{
  "n_head": 9,
  "d_mlp": 2048,
  "norm": "rmsnorm",
  "positions": "learned+rope",
  "bias": "none",
  "init_std_up": 0.0239,
  "init_out_by_depth": true,
  "lr": 0.000734,
  "lr_head": 0.00649,
  "grad_clip": 2.0,
  "schedule": "wsd",
  "train_tokens": 694800000,
  "steps": 5301,
  "dataset": "wikipedia_en"
}
MLP neurons of a small language model. Each row is named by its layer, matrix (gate and up: input weights; down: output weights) and neuron, and shows model dimensions 192-447. Each number is 128 + 24 x the weight over its row's rms, rounded and kept within 0 to 255. Numbers have three digits each. A neuron's up and down rows have the sign that makes its largest values positive.
After each neuron's rows, "fires on" lists the tokens most often at its 100 highest values on Wikipedia text that the model never trained on.

L5.gate2013:142123130186129147060136149129096156154110151126125172154110111099116157128143151087116139156130108124082112129140088156102132114100097120125106146093138100125119124135159136114148134137090151084118091142114190112139103118173135139116139114114104139110141074124124140150112132139149123124132155148176140131147170139070125133087149110131122141106126139122151138140113115169142136166112132148134159120151185178103132132121137125126113140117144124093093117147127156107101089100113104134150089111094152085167100120120143100112105135135131126131120131128161133171090103139121108120116128106084132108134132102117105113125134104105143150124132111075110155123132157157142107112199164125121101106140139114190145153143129135064094073120138068150104160133115142107162090148139166
L5.up2013:107139105122085133072114144129115158132094145111131119150105122134130160127168118112167164162114111120114171124153134133127118128137144126177084075117114151119129134141162092114133125116111156105148135150076150166129111138132133121138115094126139141133146096158101128137128146123141147130090114195124115141141131158100156111116126129104132154132125123145160126125087115144130127141154122175174141138112159161093107112112142154098106138112182139097127087150167133174120127076115138122115131080107120107129151145145164100134141146141185105185111157105135125146120090136110138110109096095115168143123137106134073121115151102082149072131116122099179125097131120156148106110152134162164142098119145157141172158126115135120123105133125098137095181085098149126127117101142124
L5.down2013:080089116036145104130104132124111124132115134133098104124112151089103144099099163151128144097123121142148090086160149146129146126119181157139082084151122180124194129136088130151118104117130121138141124107071100124126128133164134109140121167115134123100111147117139161145112128145096167136095121143103111131113113152135117131164153122093163130113165111096139146127160164146114123123164112117107083142125115080160119137175116130155100116092168116162101111145135143106129168073135139143127189163061107172143162150139137116151130136153147149101112119124126138112147143130167126174118134112194138140112105125126074130149123162141123141132144160129128118127118137129121167121113081146123179152106101186100133161134176128161123163103127107124111152103139106138138147121127126
fires on: "|", " ("

L5.gate492:134128120138111138087146179095140122088163147113079138191144112108121117128150169131128102109151124057114158132113118135149077125120159104125092167151125124124112176102128136118105140139137130144133164087111134149096127099175155112096099151107132141154122103116105106121132140126141110102131137127194126089145151126095124093120122142166129134156153136125129132068140091124151174144114162134134088143118166114166145126109118127139096140145096117122144123155140110136084134114118101092124109104132169098172136181096096130090124095132153168150112113145152171159105063156095071126120146111096131098126164149121128109124127071140172145091091097111108152129132166142115100129163118099142117114114182152124147113097127103168115116109150138107120101108083156127115105110115113
L5.up492:101132093067147107118162195123098060137164116140114152148123132105079131129119094133130165147162136074079158109189124123099118123135145062113119124096083099130123146117101158151108120088114124165132104131121110137108127122093110098124133111067159105163128107135173108152091087121134080054118164143156134111121143098088108101146159141157069144130143104098153152140153139153103127142138123180167115174131165111160132088139080102117117086107155105168140141109145161131105096117104091101121151137102100142153111143156125128131131130125147112098120109165126120142181144155140102134121126092102176168099112142143120134142142118110138172155103154110121138104153115136090116136138126146169131117140153135156145146149124150117155151134138103127102136131149153134142136117089086
L5.down492:135146154106157110149145128155101150164095138082137121122137157122143066139119165123122145123112137174165094187134126111154158079128133157151121084102166130123148088146153153150144091147114094128149104169119131103134120149109123129117126111161149131112151155131116134138158151190096153128114116162106136161106113137118152170145134156116115170089125148153148125124146119115143094135149113074145132120145091104087113169137146151144156151155200124113103071134143127106130114083123112108131159127113170142103151110129138126146129136139184154051125095111128170119157139131150144131175146167149114119132116112117098136132096113125098147151128112149130113099134064119149101160105101109111161097141082139104134153137164135124150099123115115156150111202145130107117130128145155
fires on: " ", ")", "eg", " (", "e", "g"

L8.gate618:145157129143117148155157113089168139158158134099132099143109140104122168160118157131131070155156178117153141159135153154109123108069114140129127146136131128126110157164122152119101108107121066111151131113153105155075130132151087141161108083154091069087121076135163142122157141164129100111146136119122104107128177143118141124104113124136118121116088106106135148145106127130091128117098121144141100079129115161111128169124107135144075104132125094111105114147113121155131158167129129120175158124127095124182106173158110097118124137132133169116160133158170130113125107141156148139106125128107087151143092129122131122133125096123140112113139143121070128111107105122118126157139155111171137149076111135152144099094115094132179155152114127068140130124131118163113136149156113
L8.up618:129139125145119158068195130105088112133157134076145138133157128103130162155150128103146133103123116171157146125189146097088132170147164136131145135089127095153110161122128112139140163152094115133127114113143130140113109183125116171116157099178116164141134096086100159166127145171139165107136108132103120142096155134158114106154094147081137103163136134124109135104130083135106126115150136072159148110159158122140121090113132135147110116138153111094108149160139120135126111104139104100122165158101189116146072098127131128111169100143142107151114112188160124141152154142124145140136196138118110135149102122130124148163139133137121109150146187110110162124109138138103129113170136125126156100139089100097111128124131115138142141114131114171106151161122126128106124138129135
L8.down618:170152112140100156085120139134149135130136133127131144126105118111103101104137131096176111161140182070143187084127158103137164156102154071092131142155128172144115147051177139110115092111154107136123110098167127191124140120122142156117127157128139156134138112142137130090149134130102121140139131122135120109122130167101099129130118134156088107159105153175159127172147117137162150084091097120136141116159168144104119135117135105175121110122136132162161141138195149140106103174104134132128138152133077140144084139122088126131178092154135133131117134144164148098135085105135141141112107121146097089103094171107162104107118085114140110070148065105112118125127104118114108134129141140171130141139124113134079102105117116101145164130164114115128063142153101161170106125093131
fires on: " to", "|", " into", " from", "\n", " of"

L8.gate389:176090115115154135095122129105147127136157149120150126098116143118144138119130146151149120161141144142112146140152152159160128150116130140131149114139147124129096126142134138070161117106149099118123118106183132137119097163159094106101107129160115111149122156106182143128171118114133140104120137107132175148122143113102087150118139119158134076107092122141163171126186150139125155111095087119130164108119146134148167157141136146169100099177100143093114149116106128177081117136142136121149178150139111121167154155136126173082111119137138173127150121163100149134110136087128104103153101135100125110177086137100156124179149098125148138185131090150126124154144142112103130101139135131146144146121122115128143157112121138084104128120162129123156123159125110128129126152152129
L8.up389:108088150123127107131131105123094117107138105094118152131133153143088162106104083130150126104151138139154142122143084135157131128095126155154078154112129132132115139103142120132090107139115106152103159112126225082123085152136141152122119142122151148106117175128121108150135161114164115138155088124125128119140129130152131113135145083130111093113151105103093104098120149122105110124113128106076101170113157153125146108149159097086126136159129112166156106135125093107097112170108110110108127097075172100160150115122136133147125117115192151156106145158131111138136104098190150115090132149143075134131142142165118091143134172144205133125155112088133099149139137149106139148119185130114136129146125166102111101119142167128145158111187144138124127154119145166171101138130152
L8.down389:166181130147134124135132120091105143097097133135135130135131120141115120125116128141120164149111155123167150125125171170140124126147130095094136138134153113120169104126154133123087127072163144116132152110106126108123131118150146105131074127102160154134174189135172140145097145094149110122119113140115143143129138095146104111121139137114136127111104131119164100131129125142148115100119090121117153103151147113141141146085118175134088127113107139103096129102130130168119107116138109113133116135094111134096128089113184105124118107144117138109146126122125126093161097159108131131145142132144111111131110138136169133107117088095137108164148105127133125174127115115119073117136153145105135150159083115120142114156092128149156123152094160102118104196130123132132153168101121
fires on: "-", " work", " of", " |", " from", " this"

L5.gate1760:129132127156149155119136126131129150129069101139147155099109141094125165149130129087083139116057124136118129144110120120136163089130109154153100131107088079102112102115119141142139165123141106134101104146099155094172088152118111186095147137096117106159174145076099131102091139108134150154173145139144133140109148139085145100100135109134127129104117135113147093136107115105147114139137153178137151140133143158078134109126158157105082161121127100107156160124140097139150103126110163106119123073070125133112115152127153123088129135118114066106118136110176142111116110158148146167089158089108086099109113131081139127109139086152141124128163113132101182129149121107137109148141118128171126159140120144118163084129124086123129100122172120131134118130107142161132096113126134
L5.up1760:124158112094141167171160105106150122094123140137084119079128122139085159152109135164175166162123127145091158112116198111105128122168140163087122134134206123133112124155128144090097121161136126103165111147111149111112100140119131137154122121137148085145148128143125152112127161144101144157133141161115117128119128117112106146121135144137142157079102099144135155188114150132101090100137154137156079119140137150115139101113105141135134134122140130143107124132116132163106145129126120121129116137115132141141114110128117149140115121133121134138104147142124117131138137131117139142148151064132155101095111121164136103173127104172125160112102115142112122087128123152129139146155189140110104133190160154179140118123118158140125089150143130127116137140203135164137145179134148
L5.down1760:154144135113135127120111121142109145168132164110094106095103145128095124124087126128116152118094146211065141189122153114121107165158112119136089174134130117116117089125122161135156107166101129097088182105180135096117096171125082096154127129140148119093149165163127159135111155144105141149129138130114167135097147099085125116149089142112131106094136150108126117139149160125144081131147115124139105127147115129150131121148129132146088132157149102125119163156139153164107140147145147139172144145169116099139134102096146128148134134135125152100099156124128103127170115077114127126117144107122164136131133106126148095120137119101126138104119096143130133137143152124133248146143119160121126103116127129164130143148135118138132127161156121147110132225139126126160144155111141
fires on: "|", " |"

L5.gate511:120153138139138155147137155106115144151118121145091117107112130109091086131173140124147103110116109114124126110107083072141139159145104141123132152119099152154136099110131119137063148182142131127077127130140133115131129097152147149145125146132109172116102145106157114114158129110150084118127141117134184138112171148136107120116099123173098148156158164156089122120138148128112150126112103176143097102114099081168146125128138082193154134118143116100160152156123148174117178174077147094158139102124126135146126113156160146100094106117189165143140138167149084160153153127151101162106124117110170142178148141158081121145131172120109133121169138100112103121108121091141123133129148116132103118151101146125105138182130134126160089145160126106118147140174137152185110150115120
L5.up511:155127149134139126197153105107141166177139118129114125121143132160113128121136094096156141133089125126135111098139114094170081120083098043129131124111100115143144119119136133128117129174086129156118136140131143154145154185166127142167164091117119129073135137143172119147118115157130134081126161091141108155134141166107127101151128144130119156113134168112103112152172126134144072138177158116107130117138151119144148134158113127158160103116117139152137202116140111075105166092113116111140118153095110144160113128130162120143114093086153090116147103110145116127130142119132151146120083125089152130143111106086140135115126142136102124149154135148095085114105142087152131167130205126119119147139098096092135138090113131086137072132120106110130124140129136125116131086128118
L5.down511:118142107157123084157110140156110135156121131112168134121146130118107130145127142157189106135119132060169167125133123133152112131124120148080101136114172153146136141141127114134089106150129161145131146137133157117087146129168107069105136119123109113143110093111137104133130147187119117131131137101146165148132118128169130132121099111103103132181167163123130117118126117134150125148088146113193152102128139103140123103143105125153121135113159113082135125136133137161118136138121145107141176123144046119101125136133103132118123117163192148108103143116136124139142086106119133124122080152100117119161146153099077162123085135138120102107104122129106119118149157101129145182106169113134106089149141065175088146158132168114112115170126134129153109106122155138136088110114114
fires on: " such", " are", " writing", " mainly"

L8.gate1369:089145116153148127151133091137112111126170126132169104144104188170127122167150120156165119181141133090168133162127118116116113144113064139116121155137170056149171167165116160136122158142120131148133139156150147105115107121127129149090093126131097125155142138105139133167121099118113147085183135089160166146121164109109085118108113115079111124116155126125157121150124106093115104115114130157113166127118146169129128128138166138109114134141083135139087168167152133184113114129157102136156120132115110133201132140116161113093109131149154147158064130157170145140104071128128094132149129115140144112141094121145117109149127112141161108156121099108105121157133133158156151120136138094141113122125133119142106078121089070125127143148097102128152159166142168145137100152110114
L8.up1369:143095158121123119109101156121096129174123103141134135166147094079138153161128127107114093114145125138166087133137085135109131105113150154124121108132100129140161114123136100182135121152158124100132122125100127126133135134123122118149115157185165159100116095081108095133085167149114122126101140127155128151147093163117167099107103123107117156158166119109128119115137151111131138166130084145126091146140111134092146121144105107104150156134109129092158116106120144098151130072126180140127108125095110143140114134111165152135146110140103165097119135080101113077065120144169124135154125169142099137149109133149108138135093105081148158109132131138165125096129170128117147115141127135145102130147123122103153103142137101122117100081156109107129156109091108114181116096130136
L8.down1369:114161135150094156150109122149152151112105107120153127112137123114101135129159092111143135114135152093141116138130127125099127104143148134112179100120129147130109120126130160131108113157114141125099084096108174180108136121109086124133130174186148163112150121124117125120115131096087110129102101103142157095117126180113097127124092102130128119125206134090138144130127142138126147111078137130143163144135130148086124133126141171138082138111139095153141136143113090130125142106114160168097136118135133110142123136131152133140091124117148120141085121136146081094098152085140118146132107132127115118122130114111174102150162128103135126132103135086135128142145119147115116136144103152131123108152133097139098086112181123153126148112143095122074146184108113113122092134138113
fires on: " '", "'", "[", " \"", " way", "."

L5.gate1190:113105105121097120129149114129151107156137135152146144184110145123144180188153101161099111183107142082128107117130119142110149119126134146119139115111159165100134174162129110151145141145102117106146121157144138086119097075151153170125103103125108089115120100153129111144115152162119119136170145139152171153138136086122130123130138133132145115148188096102128135140162141143133107153111201128155129131104137151101144105126117148121150147091153101106140106095135133127103082166148161097166072128092113099107113164120104134129096101131148119158080089134139127157120078071082137134192148082107144150106151157105135095132145117133114124119157123137141186178178125189127137147167128147122066108139143133142156115159110111151113129157138143178138125104114153131136103151137113
L5.up1190:083121158132128149109139100126112117134148157131137116126133157119143146120130129114126125121117131147144118140141127123138174117147167143148120130105156131115073105119135163100130144153155074109161094154157167101113151085116100181123118149145137139129143126123124145121107124139173148136054115133115155140118132112109120162104129141145112140106119149098098127101070169146135116127160163127149133121177141104129123170169172194131092139122088117112119097163085162130174166126119126119141103115147076170116111116122163116112095110151133151148110106129122119147153129132131120110121169158123101123091140109110099163137144108160126132115127140144137099126153128111140136142158122107141134136157094148109141127106117120126122109138088118160115154126159128112122132159130125
L5.down1190:122114140129109108121113118094137119103082071153132121079116156111159115098139112117131161133101119143151132154145102113167133109118128093112102129134083166117113113124145140103146139159158123166168102108140143131068141156109117149193074165131107091116104130128137159132116129144139133114094162137143103140107103135136134143114148168131153131115142125112138111163139118127135096116133122148130095141148068105121148114148091146153110138128093175141171111130150115113124156127123088126085103118092109150110083149133125124139086124148078145103137148084112106122156172149131197131173115126168139126133089080099132149119139120124083133123069125150143108130111102132116108116090113111138157195097118118112131153066185154158106110117128159130159157098103142145118155128116151
fires on: " (", " |"